config = dict(
    n_layer=11,
    d_model=160,
    n_head=5,
    n_kv_head=1,
    head_dim=32,
    d_mlp=640,
    vocab_size=8192,
    activation='quick_gelu',
    norm='rmsnorm',
    norm_place='pre',
    norm_eps=1e-05,
    positions='rope',
    rope_base=10000.0,
    rope_fraction=0.25,
    qk_norm=True,
    attn_scale=0.177,
    bias='none',
    tie_embeddings=False,
    parallel_block=False,
    init='normal',
    init_std_qkv=0.0564,
    init_std_o=0.0564,
    init_std_up=0.0564,
    init_std_down=0.0,
    optimizer='muon_variant',
    lr=0.00938,
    beta1=0.95,
    weight_decay=0.023,
    lr_head=0.00617,
    warmup_steps=0,
    schedule='cos',
    final_lr_fraction=0.0,
    batch_tokens=16384,
    seq_len=1024,
    doc_mask=True,
    z_loss=0.0001,
    train_tokens=106300000,
    steps=6489,
    dataset='wikipedia_en',
)
MLP neurons of a small language model. Each row is named by its layer, matrix (up: input weights; down: output weights) and neuron, and shows model dimensions 16-143. Each number is 500 + 40 x the weight over its row's rms, rounded and kept within 0 to 999. Numbers have three digits each.
Before each neuron's rows, "fires on" lists the tokens most often at its 100 highest values on Wikipedia text that the model never trained on. A number after a token or word is its count.

fires on: " ce" 18, " conce" 14, " dis" 8, " cu" 7, " recon" 7, " arch" 7
L2.up528:523513461512573568453415520520516520509487508505543546452496457525506478471500476500485583492535557464460449478461448475503569542428485470473543473494497528540519494503425486536507479518495515459494462600564564515495511485444520522590489540511523550552487592509473479467391480565509500535515576542455588526508505549566583566539496480453488524539494525541569521529483556428452533556482
L2.down528:480467423477537517464402497501500531546489543522520513450526479514540422466498510518511561476531515463526490478469534499470523584426523519446521486483521536553471562511468434618491465422503475452488512523512586498502512515456535494523520548536506494537481611452494490501432487513583550486508550515490531519470483518514612535555475463465486562561524499515607564523565540434461489546536

fires on: "," 46, ":" 23, " and" 18, " (" 6
L5.up449:471440580491467408520480492489519503452595537523491533506451461491420532536530517496508442465532615476489471473475426465555462484464446485451547498479490503535517450508517508530563526541476550426435481560580449473510505484491433498484579472505520529459550480568500600517528480512468433556500558513491483475506507535501476565508519486459477544389523531443459490531508469532489445478459
L5.down449:541480444481565514625543478491481448514499476517519530498440543541512497494532497556463534532482486513566510524514519532533495630522499566468541526521495498463504520506513450576528518474526448587492475574483537472582527448510529527484497449567521530538515455410568549541537501459460490453439511520486469475456538492542508508516417434453480488464512490511549483445444477546490491556517

fires on: "=" 18, " the" 12, "\n\n" 10, " in" 9, " was" 7
L5.up429:491467527426510523541516506460461483515484471509494540498419461550499518491442521555498501477532433436443607433452449480490500460469519546502465508490555504474449505490497448397475463535523515497478462464545462458491558460454482556493488486477496469476504500516420462492490382465560541482442498477416554459496490551498421476544549548529500510512508562537523547468478531581513463552494
L5.down429:477477482443488421547502502509420495505541460479474543473406482486525533563454593488537526534533508541565434516470547488506429484481516487491618463489540447526544511530514514488523538462477478530517452488490509423586579476409463524464528438516472535579485479462450509528550487497546412490473440485455580446512531520529526510503567469551564524559555504479542502502547552530425503551540

fires on: " |" 65, " /" 28, " ft" 4
L5.up518:490508436438574537521498454487450488468526482462482527503410489504526480532488524495379549491502456512448493527502511452502509392512436467510518512512512495531444511427486551566510498480511519504458561420467579529531496451499425489485469389550521515528468464501451531472487476497475493481542488462500541483541438512510493492506470514538460447532487460524570550577544521519478533541567
L5.down518:475509523448544497412469479483505501486511505473445584499556492453533464511520518494520427516477452482505534501611526530524523519490446560548461489483597535475526577469553472480508445530524531447500533519445588477502538552455509429468516507497469466470589568478468523536541434538599478562580489519525482484511442463445480498535516562509492484473469516552554550444518535430451448540447

fires on: " |" 20, ";" 15, ":" 11, "|" 11, "  " 8, " teams" 8
L5.up250:445479461479540514515450431519471537535470452432502475497496535487423518464457455568488518557495508566505493502508495493485543530497453470436450487509506550363490522506526492498470533521521488484499517491639508486464478468543399446497426396471502481484535556503457472434493570572535469497463440491559476466529513457491501529500482524466521535437569467517529516526493477418503520528464
L5.down250:506538504456455451371521455507536499441473534471589479510464479512496520500532481556506433458557465485524509419529542470479513437499471522501534480489586533557481523546500573485477588479408486431524439430534485533496481567465500454551568454528453503496452545540462490484496611432593480523476484512485515511539525469499491495522469503507564549531485463415540547577488457491501481491448

fires on: " al" 23, "\n\n" 11, " mor" 8, "=" 8, " el" 6, " Van" 6
L5.up558:517508523453595509466534500453510480612465495466528491501440497505482553413452462398506546432484551458415567503488461483464572499428482462573442439511509548476492521504466522546495505558499480524447462436502478479508504544460522538566464481543482487461465518506476550500517416531483509453495554561533452519539517518509518486520580550531482521537551510515507483524609512530518427510452
L5.down558:450467474445515517537470503492504472539524506475489567548478449523510496518479479427506516464488576478500468494548475511495555452464509501523490531471476482439442456497465492525571481514444507504480577448483530485535597514481512554517573509462491490533538443509515545515402503451541520504498566464552459474548572492535476518498493520531500560518545484428538477504525513500623491447472

fires on: " Fe" 29, " fe" 12, "fe" 11, " F" 8, " Pre" 4, " Ple" 4
L2.up22:528506476481505506529495610510521544482518515476545495479453443479437589521520488510490514461462503488575554487428485406466573531516577452531545488482511510486543481523477512467453498542489527495471491541582489506615470496494483609474489505510500556540568544505483515508482533575481540542483492470482511525517535516476537504529490507525515508492557511514510571550447444528519542565443
L2.down22:539559586534397494454513499442497495412520511544524489505476492546593521535493496534479465567498526478539466425482486482583487583510578483515499412458507491464544511592490422455504509543632489506480472482535563474569536473469488521569524503529469463501501514531521480519510543554524557566461525493493395465506495485481480505511522490471542517491495547508556445478454451514512575490525

fires on: " |" 25, "-" 15, " in" 13, " Championship" 8, ")" 5
L5.up317:428536470532527547503476575503494518548528503487464514477498512529480517535376499496452473549422507481442476540491508477446458444501367521459501604496519434519510454493514476550501474510488453479458534508512534558501437506488493528509534554498477536480477549435424508521510535540513440499469456495548515563468503461510530488512478486516433488564433545592466525465497382501520482511510
L5.down317:521472580516427457453520549480549444463522526497475460537507528558525494497535534419465461453558440573536519491520526451513539528565588585463554494473506514491499499496493512499465507501544561526489517521503455406430528458571498528517480437513519513524495550522493524473431495448462555523535476548529504503461550529502533541461551473532505464455444572510437564473499540477520482429512

fires on: " to" 35, "-" 27, "–" 10, "." 6, "2" 5
L7.up156:496523553438520540457481473466465469453470480436534464484489507533502490530526454439580501504487481485516405481555480525507546565500516480577536488545437462473410517511466526522576487570570602521490477543522481463499510508429518467511484502487544514533575519495488451496461509574494551520479444476477533480563539490456503537399472489591472515499468470498488487567504493539556459483486
L7.down156:524466518461561456540455494470550636466490464501483504528461498581472473490528471533512499519509540500536541502421497492503529532493502489505503507541507477520570454469510469561618538528501489450501533580570495425578477524506516505541474475536536510484567525519463494438538492539465485550496489548512509490497543442480464495499505446503466523496518530520451461501473429464516499433504

fires on: " inter" 23, " sur" 14, " out" 13, " ca" 11, " Sur" 6, " Al" 5
L5.up93:523567500506541555506497461544471572538556521498556540459527500496481501445552484515439440528464515402567514458497586489451498478411476550547450546467494460508533459491444503524569552475453509524488405478553520481490530500547494541509482504501501509496510530512501537535486475541501601531460477506585501456515514480505440553463534504468480433540526408530474547442489510555485482555531
L5.down93:485487418477528502569474572539474560465531475512566508543534558506472502502491516526532514541527475440474508470549528562512563544476534540481418438504566479561459498471492525541478570455548460445449507495496569433529470461531489491473512528477565524542454428459498514598420495516498505588461532508507545533460507526515489520519484496513507464529544473424556475429503551494554454529512

fires on: "\n\n" 32, " e" 22, " re" 13, " pre" 12, " pro" 9
L5.up623:513507473565429423436513518457497539515571568554463453478478477463434526447432539431481535462543558504581489523494524523466466460525444411502473505461473500503511477532497532425451448476462497507571473497474523540471437510456523560460477528533457489464429540477534505483496457472481560558530459462478499469512502494550493464542571463465579522504573508479481562541564481526500442521566
L5.down623:522554471531489481554489451452514586527553574547541464481493482541492495458475565479472499491564510512548506445509535559503475493485505390497490528438484483482509535516512478552523477457520475561496481543480556532526417474456513486462473453451439476497485510468519470443490554537536544586531475506486530502472479471508501536484493499526502498456510531551470552463516528532552451536626

fires on: " |" 55, ":" 20, "=" 17, "|" 7
L7.up339:478507518461522554466487496531522472479560472487505547519569498488533482493489481594621425470502547515480479518494476440555529475522493477554513473536459539584476521551491518569489554551509494482470533495572533514503495481516499530456562492509480472495526561474528563475471488484424514429490490631501473498509417445482516537502480662480434533436503524459442497496469523490510487496470
L7.down339:374544469500496501582499464559515503476462568521459484541589516381465504553533514542469504457493518554595496435522523494492490503499561556499543488524517535472555492526578473508483459470484456483427520519512506493500500501543538489395457528453478520542525470452467521559553470486487518404523505471506608531550553490451572516519480461489556433499573497549516500520472486477511525527498

fires on: " Ra" 18, " Sa" 17, " peace" 6, " Cam" 6, " He" 6, " road" 5
L2.up17:439539493542466424483531501493417564500444513485512446458550483505518476407510515525437521574509498554500508513507457541546559439548506482503523470522517526455494461547503472467556488442476505508484539482491537453531577505597565513496459487489522478464514501505527540436484483489497519526467508440538392502400517552520579518443509481558467523515543507538437472493567550527476469461597
L2.down17:378532509504468445461492437482520544502481534529493504494521432528551495438458526508514477463516505496509446522486476487491535455534534475505527508538583531444498486596487484473528538496422525475489573512455549530508566517568526476604481512482567456430575466540433520488556439434462476509512510515519461509518503480518544530460528389504511534516526473518437471444482459532502481489578

fires on: " |" 73, "qu" 5, " 0" 4
L7.up502:471549463489522499494581448549508394516516535516528461434558537500448524543484541509572485518487616505571471487516483505539511518486472571502529509492462536562483553479483553471544578451428509527461556515439548492498489384518523485568500524496472593485563624465506526543490517455517529501528551494564529448530509452499488516542510547498519489503478472511462540441493476496541492483477
L7.down502:542486549516429551405548530420492513506478478493583451475503483407510512522531436537443510498518466476486497482487425498484536490447524512450473463523561527502452526557492488491499437545497476429457492445515496483537553522487545507426473454492472564498536472541436487532447468529483474528481560471464538522463514433468503515556546469446483553496445518512500504523536431569520396500474

fires on: "=" 34, " place" 12, "\n\n" 9
L3.up305:462532475450498490445589460568473525505514545428426546532502489498502458478494436484454476500468544507532491532540478498483486513480517540477576566438492482517483494480504584560452539515532507516506475565569539631491520523455476520541467527462366527463482581547401492528562491551567499485493545463515583490535479536541554464538533453507448503517500502510465540507501496457527495479493
L3.down305:533483478510490538472552501510476511451503487442488533404522542505487542464499459515502531535444493461486537466556552490531503461548481446538568549506431474475530544501521442489454449505516533464531466507502487470558530523486584478480477486589613427522560489391523513566478496570502433494498498497480460486522528453537499556461538511524614524459472510542534467495520511452442468416436

fires on: " that" 16, " It" 12, "%" 11, " it" 9, " They" 7, " one" 6
L5.up306:476499566527563527485471489533432527529513567568531480509550533482448440502482564497524522585567480559535533444486538481558509514531425477544480568483431545423454541459465524418495493450510498447513491465440502481566488511450475435488542523510447515577502523507536497481508505605506449534495450495490570509522508524471491518417537473536434529526510545577500539520507462491534510526516
L5.down306:572476535500467544462470437504559543478533517522560475540485445507501514470538522517467506492471414523470567476466497539466466465550535477484396484503462478451524469525481488434537432454581402523493495581508459479489549476401542533548539494500461506615491458487459504431509462500486558489508493446490413483543535484512455454515435523503499444493470489533489515559484447462497477427456

fires on: " (" 63, " [" 29, " “" 4
L5.up519:527481482528510471537472508493557489548530486503501454510548535526480569501491467597497496472518539536517488523554519515507442557463498468505496478498540542377447490522547532482486512484427537508438535553392495468459468511497441511481474547424507517437535390499388476501445394450528473403513532504473449459508467534485503500514508475449504473476466499494417558595532510527430511538504
L5.down519:550494542513506468628474533436509589580512510477490465533493600489511548481509528480477550454473525588499477475636532593490501565523499514464491434503471461529494479534522446506485516514502445502471547489530526521476505503479419463382497571548496492460546460529444489491463539477442468472436500540518473482440529484530535457508474496506504535479497498462462498494472451502504510610507

fires on: "math" 18, " rec" 14, " Pra" 10, " Dev" 7, " rem" 7
L3.up516:555532530550543509550517533461521457509431537483491496487489471532493506516481521515484539546509617478401538525468576552490444469441516504600526462516497531487480546534440492522547452510481520544463455532492511530460494520567548595503498473503539525462616623514523505469486529572449517484472501565422416559482485457526501493469486488419509438428522526519427519530497481555529476521524
L3.down516:525533554503546527497514479526526504466449486528491483501474425540428544421447505510496478501502615519499514453403549488506475521473418530610487459543489568497463484512465479459570446475472521473474506578520493488515511481470511543523511463457464527387527658465533480487529477525428464502474531520501480440498456461559475518460519460526468396508481499538458504547513512509500492561507

fires on: " =" 32, " more" 31, " most" 13, " among" 4
L5.up43:503449515564477599493481557471450525508455465500494525545511509499376544534573545487533557487449490512453477520514493488473485429481529439549574510515450480516542528552479557502523550483519528516539498471516496501541477554439519531514494493472439496512475490594415516500442499475439450472558400540482519474493500550572566468506551501478560468449561522463487480481466548513502555553470
L5.down43:482455538531573501527457520505493518475511503517477505544467415527488498572547449459420521497491516478485462475511421426455490490482497470563442514430498483512474526488550534526479517524486497509447425526442460519570517441555506469532474536520462497476448495582522540527455472537449510527522456499491517529606465480502506489528498453550469476498475507498535462520442490546468493472436

fires on: "(" 60, " •" 12, "^" 9, " (" 6, "\n\n" 4
L3.up580:487506434491536403533450520460456525500513515462513537544477506503449518509506507499477554465541548510536462549540449522513584495496512463509532423492520512485489490521494458507472515493492542512487509508520436496446446463484480438604489487491485516417525463635438521527506428455468492500480522536497436516503487448528561521517508472463442506502531574541437486546473507504445516537462
L3.down580:544513506464496527685494508482550506472523497545524480516482552488486542439513490515450544480560473509487489498569514489483487522485540509447430431432468442500525575532534466606473471529561516532482496474483439476470529579481583503520505547524481495525522506468498487511462528516361483485462508465477424412451519497456522496469448506471545519545472459443485457505505468543496491504487

fires on: "," 36, "\n" 18, " as" 9, ":" 8, "\n\n" 7, " The" 6
L5.up379:492484483553571512517548456511577571479531538491502508560479490482472531519511550484504474630497557457546470496484499461514493464550393534496537534487521464415459504496489494516485495481467511583540601517441534556521501436439522500522456459537515387535441520506521481491517538548479511478452421511526501540411523505471510554532526452478436510555560528477449491521519563487467479569460
L5.down379:550546486485571493537459554470559472537484459443490509464557468533509501484537513530554563543507422452520525464500541491508512502552485482498516494489529518514488501427442531484449524470545500511575493440554470468509457471445496422534504465426475511508551506502481526475513473548557493468424521482477481533469504404355559499476524421418484537549513470515530459497543469489454554484448

fires on: " time" 21, " place" 16, " score" 9, " medal" 8
L7.up340:566578522455515552478493452546424420503560511505526560505616492491488475470540448483482493505505517465518414524512464439540538471547528476483452454499492473491468440505487570457461517453480488513531510468625492505482498548519433504452450519507508485485564501508493500522402538546480449498468497558560474464533525571437436496498592468505501515528497455480471527594556525473460504451508
L7.down340:469547482471443527479521453506476464508415503517595542467543464484520524459441491539505492433472506518470525498489532506518531568473517568545423504482454491442518480461501463555501463479545447460561491456509531451503459560530506475441547472528504498503502543618436498551431562452484485526523539404556480485471556505486537487485529580438521499519547491499457509457556512544482535411577

fires on: " •" 14, " syn" 13, " post" 12, " en" 9, " ad" 9
L5.up484:537557463441521417503449462497520537498487454479424504471486451567472487463438472582471466522504493556471464535507550511489473537479490498535504492519509463435517463568432483485438517534525476593511561541494471447528529471474513507565460491473529567471514451474473484515447515491558530562525508480490476432508448511602508535537444515503557461531513455531517533455512499453557548525406
L5.down484:520467460446514423600485444469535472558497517494457517490426477543491599530453514566429485509552444519469467555516499528468513585493468532531464495503554419476457519490489432532496539505445555532499537531503518511519553530529507488426469481518481557455506389520511425498526517437532527504527523496521536521451426480513468481517401474539511426486504501537500501478530479491526565580435

fires on: ":" 52, "." 17, " —" 15
L7.up636:461540557493524512462508456471542507496489482458535423487539532503540480483485494534548517570479497491507448498510536473523598446483417506522546451488574570532478514497555442576541518526519508514393502637569507511477544511391513593447480499493428553523472596473513532492456472547448540557496488536546520528486493520528472485475530512558505504497495514481523488498497522544531488509431
L7.down636:513535480456435517480459481472484516488494451561557539575500498526495466490507491539497531483474505532473582550532507519580545508515486521459512480500446526525482479468632501438521536510506473542507552453485454446496483482464423486445571542504480464515535481478496545605522520533472544494485524499578608500570519528581463483534452490516516475431514520471517488480429510460460523572517

fires on: " '" 19, "\"" 18, "=" 18, " \"" 16, "\n\n" 9
L7.up292:435532513513485509457538561564492472505548544511509464473512492484499448421384487408544489505470492526483445485467540514484497547478530521492488536447560548463537528458493516471533471596482497472490481541497478577450505496438472524544543439514527474412428478546489502457444481521602499491501494497502546529529454495433566556500506477526521458465486502414392523526524512511557501516510
L7.down292:499467559500478474507464512495440515528519496481580522560518557517473486488525454388538551534471505484491481493498502489518528520523465498369471500443556486470492450525532467485524498495577508540512486499504499545511561561431551552473459561561524496497480493424511464431471497448526499504510554499456477591422496582571480518514495447463504566525487505527412493570442527507444466563501

fires on: "," 60, " (" 10, " hold" 7, " |" 5
L7.up162:518578488496519504480521493514563465527546467506467572477523437482479488516437484445496458501454502460539544442532457466532517459436459524427520489511515486447542472456421439514571477518523522453445517521519472490516551552488523512514531508515535547493470475486485449561556561469521509578496488512519501560456583495540523598475484509472472548480511452499470523449452450544478493476511
L7.down162:402463490497447474436417537515508522562522511549507510498470510437564492440462506491460498486487516480464464485478506519513469474473483498551494460447488476478482553465558393576548560524512450521452547511526513597517559457577518481471544515540552453517482471488507512506519495484467490517528473612475474463529519502468506573472595535557460546447441430497509468485478523440455507567530

fires on: " \"" 42, "\"" 31, " '" 12, "'" 7
L7.up497:490496498543557473417533453494523522452428548547545487505527577458562426437485484455488460506523554492492496531499492448523526546421481469471505471489469527486543532457524525440507462502470610475434541454536502516572543476475431530497466494445532475490529424494488525479428489519479558500418493491483533525517503478549504516544544480485442408568452510475487474508500527522525543486560
L7.down497:522510531497518459446466506577463491478483496472510506535520524459507453431479400470479536476434489576526526540555564501514484570486460442450460480422451516520560546529484554467512482542465476529561534502532478518502595545503422457365464494501410480439532469426459524536489497522534507514519542457478521521481483475543423536531540478512434502513405506473472457481473522521510428449457

fires on: "\n" 22, "′" 21, " by" 21, " =" 9, "  " 8, "″" 5
L5.up171:529507456437497510562516465411498526497492475494496512538482479540558530533547486513445495577514509528502479508512494538562507561442503467454465502517392478426420561498458470439430502506543609466517544467537503516533516426458482524513465496517454432494503525562459471420412508515608466522463446491444588460539495502551521497471438481457520540540560483493479463470590487440546547552480
L5.down171:490473418466520461510463509512518505458450518546516504549507491489580537515499504532513518463443518540529490527521513584518525534452540540455543443417543490521433533528468495524530488481540499491479458511448474527391451470393453499530498461502508483505487406540630467509440523466505466424551484516522516520570516471497479573555448556473455555487500463495502551540505574502478560523406

fires on: " conce" 14, " ce" 12, " where" 11, " off" 11, " win" 10, " control" 8
L3.up153:562468447512592558556480568511471532467459483519495497450498539530518502522471404524431495549470494496505470501523483529538547469416472465513505503473476542525532444433486470543490466450506418613557482520542571523522501502497499489566446486381485530543433522475522547514471510580524488511447509556526483504544502573504473496461479439547477585530501485517490490467501462448496419504499
L3.down153:502517491484515451518540586537551490509506509523480495446491481526476485495498507515460456469523429466481490461518526497553520416426543445465570494549437503539468487473580497521525478423436502575555510497596559539481550555473526541548476540405461469445531473449513524569532512525511484500497546430420496463517503522453434483425578432525511493544516535465463489489521439460512492489574

fires on: " American" 28, " word" 7, " America" 7, " speed" 6, " Length" 5, " theme" 5
L3.up123:512466524504501523489538500512508544463512425451513459460482525495453531528519455524460463489501574526525597516468497457482507514520487548553427495536410493426470525509472508489518537481475558451464449496543433474558488447457497487484508494443483513525457576593488500449545467446567508476534500489569555472518555601500487474478507520483528483523467565480544502552493475519460498557484
L3.down123:464499540536437556309527512479503534498455463489503504500465426448511532506509493506457500509491588521499536513494512458491544490523457485547460506553492489419448482519431517469485493514452549510516528449476452518557481460523445501556482500465463512461461596554517502508499461512464494494529459522550490479566461551532513495485488504465519517438454454479474477519477506531521495508484

fires on: " al" 17, " e" 16, " by" 9, " ca" 6, " du" 5, " pro" 4
L5.up480:553584471592538473423519480494427529472535547580451497530542544528533496454472477471489506443522520493513478479464524502503386489430417482476457494500476498489485508501460487442573479511511536530537475513492510499543539463500474565488534533568519541542522507552531535535496475494504525522466466482613477504509472546504526488494494459552534561566478541482512543558573441422421512583557
L5.down480:553581465458531480433502472480468483467574564568390504493533552480539472415515419518460547519508539514486499478442530527552389488457491448503473462488514537490505472483430458484552516434523530517586492552423529518524520513475528458492531506540465490542528469464592471515465461534456533520431485510484480551484484556483432507538547473515506536494527525519584529455570497514437502521498

fires on: " de" 47, " FRA" 6, "=" 5, " °" 5, " VI" 4, " De" 4
L5.up471:504531517535516456524564461503410474492539476498489458456511405451477565451464565488530514474531455492530503515503535405514483524485504563420584554542523538546527527596418554474522539463501495513460544492508464510480443420464471483487542540509472555515467497521509565546538446532483477472468536473501493556521544526521429489472516467500502473478495457483474504548534512496371599541446
L5.down471:475491450455490522573514471428577477503527534422516490549436470524507533481480498480506497478498496538543522507508476519507427508558550469473531488464486484503511521480506495613536488502504440441534405402486484473469512526441534566397508467500465445526508461512518465507569551541545453531547560484510490531552538512416464477487437500520465504543446574568483551434524495500499490504449

fires on: " (" 37, " Rand" 8, " Jer" 7, " come" 6, " José" 6
L3.up329:531507490600497468497455504527520511528540499569514538439527450549507470577493508514574456481549436501455538486588450455531544543521500445482549465504485511534436480555529575511551533438474544543433508421507517496496517491469468531478530486443457511432505473475464559566492451459491475568474549459471499490441504456503543530491533463484454441467512524515417542543575509493504529532494
L3.down329:553475539531543507531495432456482575544508537451507588483533430418503480529477485457540486418568500502459455458577485510552569476445463506537540424488487553506497503504499508490532480504474543502503601568517480529475510539488487557435501530470447424504478484463478484571549450542550534509534474431510477519517463477498577523497541445477483497507468518537509545477536554482489569573528

fires on: ";" 18, " France" 13, " US" 8, " —" 8, " Germany" 7, " '" 6
L5.up459:511499484487461519510503511493430536460473556439577469474491501448431595495500482484532508501458591579555512594530453529544499510481471441471485433480534530494451455540474451479546505517459487563493500544462464459502467466516515507486419473458488499458490492436526570499439452468469494543401483460495493461526500522485474506488460527396449496445459539555507458473525527509489521544577
L5.down459:553635487502525453513527599493542520475546482482437448450540501486455523538516527524520498467527411505492539525442532519452470522482528507461515539431446499455440495494488541534472487515443472462520472490488508518509599502447443567410504509448571431550504474516496514530551455544510527474473490454414450491498498518451468496493532494507506494471471475539460443528460556527477526490511

fires on: " |" 68, " for" 5, "ort" 4
L5.up148:442501466450558504490437494517517449517493456500530511524539482536491495547458509566430528504426538493489498460443533507586489486582455433450576507490524467512524504493511513505482498430484432444588524485551514581532498450503469450462526507479440513520511529586446523592518481425502432488523542472540517486451421531505518415471532507532480525560467419516562513481499502542469551517447
L5.down148:528500561532491503392567538443470567525475484489499494535491468548552520423556491490522481415514439487509536518498497520500525551498453472558563497508483509499485489415576497389510453555508497534438525514502471446522448519543480599448474505479513493464499535493526558542521483485480487561518490524566419423456446512471466455561504532435469495482535501547480516498530471443526504481556

fires on: " |" 61, "sc" 6, "ito" 4
L7.up22:520499494460515478480490526497487514447454562479518528417561504442511492521473484481481422479492491558532481549561477437492476488567503476524605482575484510504456481494534511400507432484500504452535553495521511426505498454525536463571530501482470532569480487535504512539478457562463539519503433438514492483485569483426421497486579490436490557448488521459513455475515448510410504521582
L7.down22:505407436496524568451480483398527460467543535475405558515481530508533503513583435479536503488476449505518541512534461440536502461514519459455533471508477494518475532496480506458540531503545541502476515504506549474478547478465567463543491500460538531513480477475525540539507482507506506496532504426505439515553506517447477499543466515524490502523476528490477546545518468534463500467508

fires on: " (" 72, " |" 4
L7.up437:466551513535524417533493494483463515493530527505428479457493500466487496604522525546549536471451498462576499444547477521469572548506458497479470456516465579528464482502491584513532515509488523472492547556481491442457550492483478422468512500502511545452492579512458470575514437453484522486533514506517492383530457488520498495508457485486528485471456497509479521557527497530568548535449
L7.down437:536503516507653496554487480443458510466481413532500456533455526485473510521508551514563514540445507548461450480517451455512490528567479488467533478488536481522559540486477526514458561399570499505488546545534529479493519490527486501561481502540499456431547507513544470439532490484491556587532573503522464426506521509489528504510483468589513533500549500488418463599496491505502514539576

fires on: " not" 31, " points" 13, " from" 9, " place" 5, " it" 5, " later" 4
L5.up608:507527473469504485548498484445564503522543484464454571447493453519537490493488495524533505532448457490500464476508555489452489497459512462490487514477483471455453544456474583480511532509485511444517520490545508584509458580490400472519447440447498539485492630491425483541535536485568450424443531413524481490511503491445467457517451545513550509496444496416445501461460550445512498471446
L5.down608:473477459514569537486508453469520420471517515536545569506510519564500452465506470462505557580533463477541504459459487439566575436490508432466530416526462559486490504443536486529450491457498547446477481548560471489575509502494483461498516516482453503463480520459462479462479464506451514518424568448554524515498522537522478559440516533478556473528506450491521554485525429465473459509535

fires on: " co" 23, "′" 19, " Saint" 14, " gra" 10, "\n" 10, "co" 9
L3.up214:550493515455456436515481446451433488531428511465458532425534511586573511475527509520478506535545520523507526471520499501545527472459567577479460479502471575459523500492381417518478539511503529529570459493552525443454497416486519513508544473478463577494558463600500497503419485487497529524550506463556518468452416564581494613502478507446470485511469471527559467482544531505472496495506
L3.down214:512520400509462441500506426505447416496524552474504531495485531550582541479499530529457523501494498497481502505514501499524579487486497532456540518472537524472507530543441438563491501487545589563555463457523518459431500506495498533468535518486425579499505490563474454535452521440509470509542473454538433451491492603577449594509449484485491588534501503493523494464497493540540442529461

fires on: " res" 32, " deb" 7, " Alexand" 6, " diss" 5, "Re" 4
L3.up89:531525542496477441508529478429441516487486497451444446570476439474523550485457435518466486483560503479491545543418467456539510483516541422501517536569494517495500498522501452493457450537482498464525546516507485593546542552457535481532471434485501456454535553487530560519505616563488578508493499520509507538542521501516509556533524496527517453503500421456538484477459480528488520480499
L3.down89:488500553466504455527601481505434572462490550604472491530439421535593505538475504492458490518529458460468492547438485539464499473449578479427512440469471607511430537525466468439457556476517558495545503574532524527511536506508507485487506509557491468421542492500489476562477520554493485600482458477468532472567571539527491566543510435447492546494543548452502517484467502476458546523593

fires on: "." 37, "_" 11, " fo" 4, " ." 4
L7.up334:485508465465505519512542494436538444508473514521503431511558464490515468518510534549462517624488519471508535543493428503466526504517499564428535394472513488530478542466532518505489429496533508557442484568565493484556569477537518556524504501515535444434549519454498512532479480541533599452443492461496535448529467415461481466503523481511424450549470510453597410477505535509510507484481
L7.down334:552532523577439538495480500530523569490484495485487505513470471496548441498496480440468530511454479496441540524448502594582511512501541413505476555454388460432412503512460526481555527465529513507510547502526564448518550446440476457528522517530489498512516445478424525505482468439528488543474476557504500430459548458506479492528482437564464494448544543528489528574605560483427456520533

fires on: " F" 17, " Cor" 14, " Sir" 10, " inf" 6, " Division" 6, " Inf" 6
L2.up305:528489495418498500525439453411477567523493527516557449483535486540480478547494491564502558538469538503499502518428490541532549445466512538469486516544514423557531430526474410493486500535517506501538555542594489508556509523470488475500515560453443544446456481475519494460403535490588460464442543528500564537529489468466522487522498522496508510541489501561519511516476476490475603578550
L2.down305:492427497475466501492450446438475552545491490469554426455540448511438559561441535527500568481431462463493476522440506519493493459482501547491502502553493445569528462427578416544432502522496524514488505538518552439554467552429480471509532556486484533490402485493528521457448517503487488484525521486502557558514503477411507477473458522471527510514502453561491478532477452458488572498456

fires on: "5" 16, "7" 12, "3" 6, " their" 6, " Las" 5, " mo" 5
L3.up290:441500547505491413487493470480498541483502477494417499509510478527476532480532525489538443493504425474491501478496486497533504559533402529480457497551438524425498551532438534417486571426538553531427498508441533457533494494577588482540513435537464504436490431508545484526454464443483545574539527510506487502471476508579510495498567496485508498475492494476542429514485481465468520450514
L3.down290:458544497439587522493486469434518501497600457523433501502480493423546564502497469468469577458477447469482550484565479482467469541512447517499466476532513571557583503382459573488542587544503453539495452587498498467475493528526536527470496575513502491492519414525468493490488466450531494443517460570531511481539533497494444498538458547428521474519468537483514514514469517480496525470507

fires on: " by" 42, " as" 13, " |" 13, " is" 11, ";" 5
L7.up183:504532466460460473511487495489535498535554452500551470498497510450423592505505414564570537415489522545566494494456487453472507539488536520530543553528501541491488444525515459523466456487513521484495502470533489506553478535435437476507462373543503515514505475534479463532480515507479553523434376555547512480589475531504501524507554514535490521528545483474555448531505517561459468564444
L7.down183:410498487570504524450554560476505476529489446499526475505508507476427505514522481609495527522497467516538529500473485487503436504487534521512511508555537524473548503506472500503484528511469430502461401466518464562550522472485523537487537436498529503506463541485454480519498496486579520521462514472491420518388471487498550562529422446484480539523475484533435521514556473533539413485468

fires on: " |" 68, " are" 13, " were" 8
L3.up151:494475549436526528575463460532513512580535552494512536442561482510523557509459536482533472502485563562481471513486511476540520394493497486546537481566515510504453462510524494474529440517442545560438509514516446571524535459507459524431489538525509542494550428458491551563481383539558502471531399470435468509511523517473532521487524546486553489466552486550507495539476486484415481584487
L3.down151:472484511522532515652489474500523485571554475506427528506528513499546474460593547417494448470538464501438446462574458505537534467518468501506519500488520495504450557564603512467441479488492452589457513514563473490491478505477478495391498515512496550454505464457482557560550489515521544486516470524478473459500492463519559487522499495470567545449489484500435470527512512394496574494473